{"num_hidden_layers": 8, "head_dim": 64, "norm": "rmsnorm", "positions": "learned+rope", "dataset": "wikipedia_en"}
MLP neurons of a small language model. Each row is named by its layer, matrix (down: output weights) and neuron, and shows model dimensions 704-767. Each number is 50 + 15 x the weight over its row's rms, rounded and kept within 0 to 99. A neuron's up and down rows have the sign that makes its largest values positive.
A block is one neuron, or neurons of one layer that tend to fire together. Before each block is what it responds to, as a language model described it from the Wikipedia text at the highest values.

Responds to: Table headers and word pieces
L3.down127:47 35 37 48 38 47 62 46 62 39 70 59 58 68 39 37 55 59 46 39 56 47 39 55 37 46 44 43 50 46 54 72 27 24 79 51 56 51 37 40 70 37 49 82 25 31 55 56 55 39 54 49 62 47 57 50 74 68 31 41 46 23 32 09
L3.down220:34 34 38 65 40 46 53 48 41 34 40 38 34 40 35 50 34 52 54 37 25 47 76 42 46 42 56 31 28 45 55 35 42 45 40 57 73 45 37 61 15 61 22 60 46 61 49 78 62 47 57 39 50 42 50 54 50 44 58 50 56 56 64 37
L3.down311:45 66 43 35 88 48 52 67 58 60 39 76 51 53 48 43 66 54 45 49 43 56 46 77 40 41 54 30 33 45 40 68 35 43 31 22 34 46 33 42 51 79 46 44 60 67 86 30 79 70 63 39 73 44 58 30 69 65 73 47 43 66 69 57
L3.down359:42 44 31 74 58 63 28 63 34 62 71 37 37 65 61 39 57 41 58 52 69 56 60 28 44 79 43 32 47 29 58 41 57 61 53 47 46 70 51 25 44 76 46 33 69 55 42 53 10 39 37 47 48 59 59 44 73 82 74 39 58 36 74 60
L3.down361:55 63 39 52 45 75 61 55 64 46 62 44 73 49 59 73 47 45 65 51 48 63 41 87 50 27 62 49 62 83 57 27 64 38 47 58 56 42 70 38 63 73 43 55 36 49 52 62 48 41 53 39 38 69 33 42 15 57 65 58 81 33 51 63
L3.down369:49 33 41 55 38 56 48 31 37 29 42 43 69 57 49 54 66 31 74 55 39 49 44 43 50 43 20 56 62 61 55 40 86 57 01 26 56 78 61 81 61 44 50 49 57 69 71 38 69 29 45 59 47 15 55 49 61 46 59 51 60 73 36 31
L3.down648:29 30 33 56 41 66 26 52 58 41 50 39 50 41 47 25 71 30 52 56 35 54 20 62 41 40 48 66 57 45 33 49 41 25 60 70 54 67 59 31 57 44 52 67 63 50 30 59 21 59 47 43 69 56 51 39 56 52 43 20 75 22 58 39
L3.down788:62 50 74 47 19 61 74 62 45 56 67 38 49 48 56 19 40 17 74 66 74 49 58 52 52 28 48 35 25 35 77 23 51 61 66 29 57 71 63 23 68 64 53 38 34 57 78 53 45 53 70 72 38 39 62 42 63 32 66 57 44 55 70 40
L3.down790:29 31 36 20 31 60 56 22 62 27 49 64 41 57 49 70 57 63 34 20 73 50 46 39 63 38 45 47 29 51 72 31 65 54 86 40 66 32 27 53 25 39 74 51 70 39 51 59 62 19 69 50 79 66 36 53 53 61 43 37 18 32 41 55
L3.down896:24 41 30 39 53 33 34 46 54 57 41 52 42 48 58 69 27 28 76 34 51 31 57 64 52 77 52 67 42 44 56 49 46 49 38 47 50 59 58 74 63 45 36 69 53 39 51 52 59 33 74 40 58 55 54 54 57 54 68 47 78 38 46 76
L3.down1028:47 66 31 38 74 29 82 54 78 46 64 44 15 60 58 59 51 33 55 40 47 34 78 62 84 67 58 53 65 42 41 40 57 51 48 62 60 20 42 52 43 25 51 65 58 38 71 31 26 46 51 63 63 53 69 51 36 55 65 54 74 46 36 25
L3.down1049:75 68 43 90 40 46 44 28 36 49 33 50 58 66 40 11 45 41 44 79 49 68 58 72 72 41 60 30 68 82 49 45 38 69 28 82 61 57 67 44 25 26 34 29 46 78 55 70 44 57 57 41 24 64 50 40 63 48 85 35 56 37 56 51
L3.down1251:47 53 72 11 45 55 17 63 52 32 72 51 67 39 63 51 52 67 50 48 58 45 85 39 27 45 28 81 10 57 30 63 51 56 30 59 55 50 30 47 37 39 36 61 78 40 34 63 60 49 55 67 34 63 52 55 57 70 55 44 29 50 55 53
L3.down1391:69 65 39 58 32 48 50 18 43 26 29 67 51 63 77 39 23 46 43 56 28 37 51 45 38 39 46 53 59 51 50 80 43 60 52 22 49 49 39 36 53 37 45 42 39 63 71 69 57 48 48 49 58 40 54 57 41 80 27 33 68 30 72 32
L3.down1685:50 58 65 61 38 65 58 59 56 58 67 61 68 40 28 53 64 42 55 48 48 70 34 55 67 68 59 31 80 59 64 36 49 72 53 50 60 64 49 46 43 57 55 35 44 22 36 38 50 65 47 42 42 46 37 30 46 62 74 54 59 42 60 78
L3.down1920:58 57 64 59 67 46 53 40 66 65 64 35 31 32 32 47 20 32 17 71 48 38 57 53 43 60 53 42 33 34 38 38 70 59 42 51 75 34 40 40 70 68 46 59 28 48 45 47 57 54 66 43 44 35 43 31 43 64 52 53 66 64 63 10

Responds to: Mid-word fragments in tables
L4.down1257:45 46 40 66 51 48 56 76 69 46 57 51 42 60 62 33 64 61 52 45 49 62 57 68 80 57 58 31 59 65 56 80 56 42 37 47 61 32 41 45 31 52 70 42 45 65 73 50 60 77 60 58 66 44 64 42 34 53 69 79 66 31 58 37

Responds to: Mid-word name fragments
L2.down854:69 38 42 72 46 35 42 73 63 52 26 41 35 79 34 30 55 48 35 72 43 52 49 92 37 73 74 49 51 69 48 76 61 39 42 63 38 28 46 36 40 25 42 64 57 22 66 56 63 10 58 56 55 84 41 60 46 79 71 62 55 48 56 56
L2.down1135:50 51 41 55 55 69 61 42 34 52 53 38 68 39 59 74 34 52 64 44 42 32 43 74 70 60 31 57 40 37 45 46 42 59 74 63 29 28 25 76 54 53 65 36 59 48 17 69 53 62 58 50 52 44 58 68 49 47 29 26 70 26 45 49
L2.down1243:34 63 43 35 51 29 42 62 50 33 55 41 17 92 58 60 53 36 40 35 31 64 63 33 73 40 27 54 70 27 35 49 80 41 49 23 42 35 46 65 49 51 41 47 41 31 57 47 35 30 35 25 36 63 80 63 53 73 39 40 47 43 60 46
L2.down1865:45 28 35 50 36 67 33 78 26 38 46 57 61 47 49 62 33 45 09 79 50 46 54 82 46 58 57 70 43 54 39 35 27 40 58 66 53 73 44 92 47 69 32 72 66 62 51 46 79 46 60 43 23 69 36 76 46 41 59 56 59 53 46 50

Responds to: Second piece after L
L3.down234:43 57 33 42 71 28 60 46 65 53 46 41 43 36 76 51 45 58 59 58 43 59 43 42 68 60 28 37 79 12 38 46 37 55 34 47 93 33 49 33 58 45 59 36 53 67 48 68 48 50 06 56 54 50 41 66 48 73 29 23 52 34 55 57
L3.down252:45 61 42 51 44 44 62 64 29 56 57 57 43 49 35 57 52 79 62 56 14 74 54 59 46 80 80 58 50 76 43 40 47 27 27 48 19 56 50 50 38 49 50 54 41 49 53 59 41 56 61 26 58 35 68 20 47 60 40 64 49 42 62 73
L3.down276:51 60 49 40 46 36 42 47 55 11 57 56 63 57 46 56 37 48 44 48 52 52 64 69 31 61 37 60 39 46 17 75 63 62 46 39 47 22 36 83 34 66 92 54 36 43 53 61 46 46 63 72 66 48 40 58 60 49 44 36 46 52 55 25
L3.down340:72 47 56 62 39 54 55 47 41 53 67 22 57 61 35 22 41 40 60 27 69 70 55 67 48 69 57 52 65 54 59 38 56 43 30 37 43 70 43 59 63 36 50 45 42 51 49 27 59 51 61 41 37 60 58 62 93 78 42 20 40 44 37 58
L3.down520:70 37 65 67 77 14 53 35 58 64 55 27 65 39 37 78 45 63 67 64 66 80 62 50 36 58 57 51 58 64 45 51 48 47 64 39 30 58 44 33 51 60 28 41 58 72 40 55 45 22 50 31 43 28 60 58 50 62 55 29 43 66 45 46
L3.down610:37 41 52 56 64 16 48 59 17 16 42 74 73 36 85 53 46 44 65 49 35 29 40 44 55 71 41 58 33 54 53 54 44 31 31 31 62 25 65 75 61 36 57 45 54 65 39 37 73 46 42 33 89 75 52 64 33 53 30 37 44 54 25 72
L3.down746:38 71 56 48 51 30 40 31 57 31 47 55 42 56 40 20 27 52 56 58 41 31 08 35 51 51 36 64 61 28 50 31 36 40 46 48 54 56 57 37 40 34 46 45 50 72 71 35 83 23 78 46 46 63 51 52 45 57 00 55 49 36 53 50
L3.down841:32 66 39 48 40 32 62 50 58 32 50 36 60 31 66 51 44 58 65 60 55 23 30 41 66 59 58 64 61 34 45 31 51 56 28 81 56 77 32 60 44 49 55 47 35 37 26 38 63 57 30 45 35 75 71 58 46 40 25 56 67 30 62 57
L3.down1088:42 61 31 54 43 61 67 25 79 39 35 68 32 22 51 65 19 27 70 53 62 70 34 69 53 42 51 52 68 54 57 49 53 27 55 40 51 49 49 67 40 37 42 33 33 22 32 35 36 68 76 37 54 50 56 49 55 35 44 65 44 40 33 59
L3.down1259:34 38 51 22 54 58 67 42 57 59 31 55 53 46 64 65 59 35 68 39 32 73 49 45 62 30 50 63 27 36 48 55 47 63 22 28 32 62 57 47 52 68 77 48 64 60 38 34 26 36 49 47 43 63 66 53 32 60 42 60 46 64 33 55
L3.down1270:52 37 46 47 65 45 49 33 59 48 52 49 38 32 50 41 59 49 15 48 35 71 33 45 83 54 40 59 32 62 33 41 54 79 75 46 22 27 49 67 48 56 52 55 68 57 48 37 69 69 45 24 61 37 67 23 34 44 59 39 50 34 48 29
L3.down1395:52 33 55 60 73 31 63 34 43 45 52 36 22 61 38 42 55 54 51 72 31 60 86 69 49 76 32 73 73 46 52 44 48 64 58 75 46 41 66 54 57 65 73 35 19 71 60 53 46 42 51 38 44 58 62 57 59 37 57 60 64 50 45 68
L3.down1537:83 55 61 62 61 22 39 45 24 32 63 25 66 43 55 39 61 57 44 45 56 59 55 24 65 54 22 41 27 34 34 58 57 48 30 60 42 30 62 71 27 38 52 27 42 76 82 42 40 64 37 47 48 52 49 53 58 32 32 62 63 47 55 70
L3.down1620:50 66 16 57 52 51 32 67 57 79 60 59 61 26 64 76 61 33 50 60 61 22 17 49 45 52 69 50 73 46 67 64 30 53 87 86 43 54 46 61 44 28 59 54 58 55 70 63 56 70 62 57 47 35 60 79 33 44 83 50 53 42 53 60
L3.down1637:50 17 50 41 80 38 45 51 81 25 82 67 64 40 14 55 60 58 61 33 62 60 23 31 69 38 52 60 71 38 86 40 70 54 48 43 43 49 58 52 25 47 59 74 44 49 34 33 74 39 64 47 70 28 35 21 57 42 29 52 48 61 42 43
L3.down1977:49 74 63 29 17 73 43 58 16 60 59 49 67 54 40 63 44 40 44 32 52 39 68 29 69 39 55 22 55 70 49 78 52 57 43 45 37 34 68 61 50 18 73 44 26 50 63 35 64 39 87 54 43 30 46 53 51 51 48 68 51 65 44 43

Responds to: Second word-piece continuations
L2.down1296:56 40 58 77 56 65 46 69 61 55 31 27 53 51 54 36 73 23 66 56 63 67 42 36 62 54 46 52 50 73 50 50 67 40 34 39 62 61 26 77 56 31 46 41 41 46 62 57 21 44 47 17 61 64 41 27 33 47 38 62 71 37 59 36
L2.down1547:55 43 36 38 34 40 23 45 31 30 30 74 42 58 55 76 67 52 49 41 41 49 43 40 44 71 53 27 51 82 41 41 51 51 31 49 48 41 67 42 56 68 48 44 39 23 28 39 36 56 36 83 82 42 45 50 70 54 56 50 46 60 33 42
L2.down1955:22 38 39 57 39 33 61 56 50 55 09 57 48 56 68 62 73 56 27 67 66 50 56 15 44 67 60 43 16 58 49 60 45 71 46 72 49 76 70 32 79 41 42 34 52 28 68 60 50 46 51 51 24 43 19 51 66 72 50 51 53 40 60 51
L2.down2046:46 39 32 53 51 38 57 49 37 48 41 50 50 58 66 50 38 60 46 31 36 23 61 38 64 49 71 39 56 39 46 34 45 55 23 54 63 61 42 61 58 55 65 59 52 57 53 55 46 74 58 30 62 32 75 41 28 45 35 43 65 56 37 32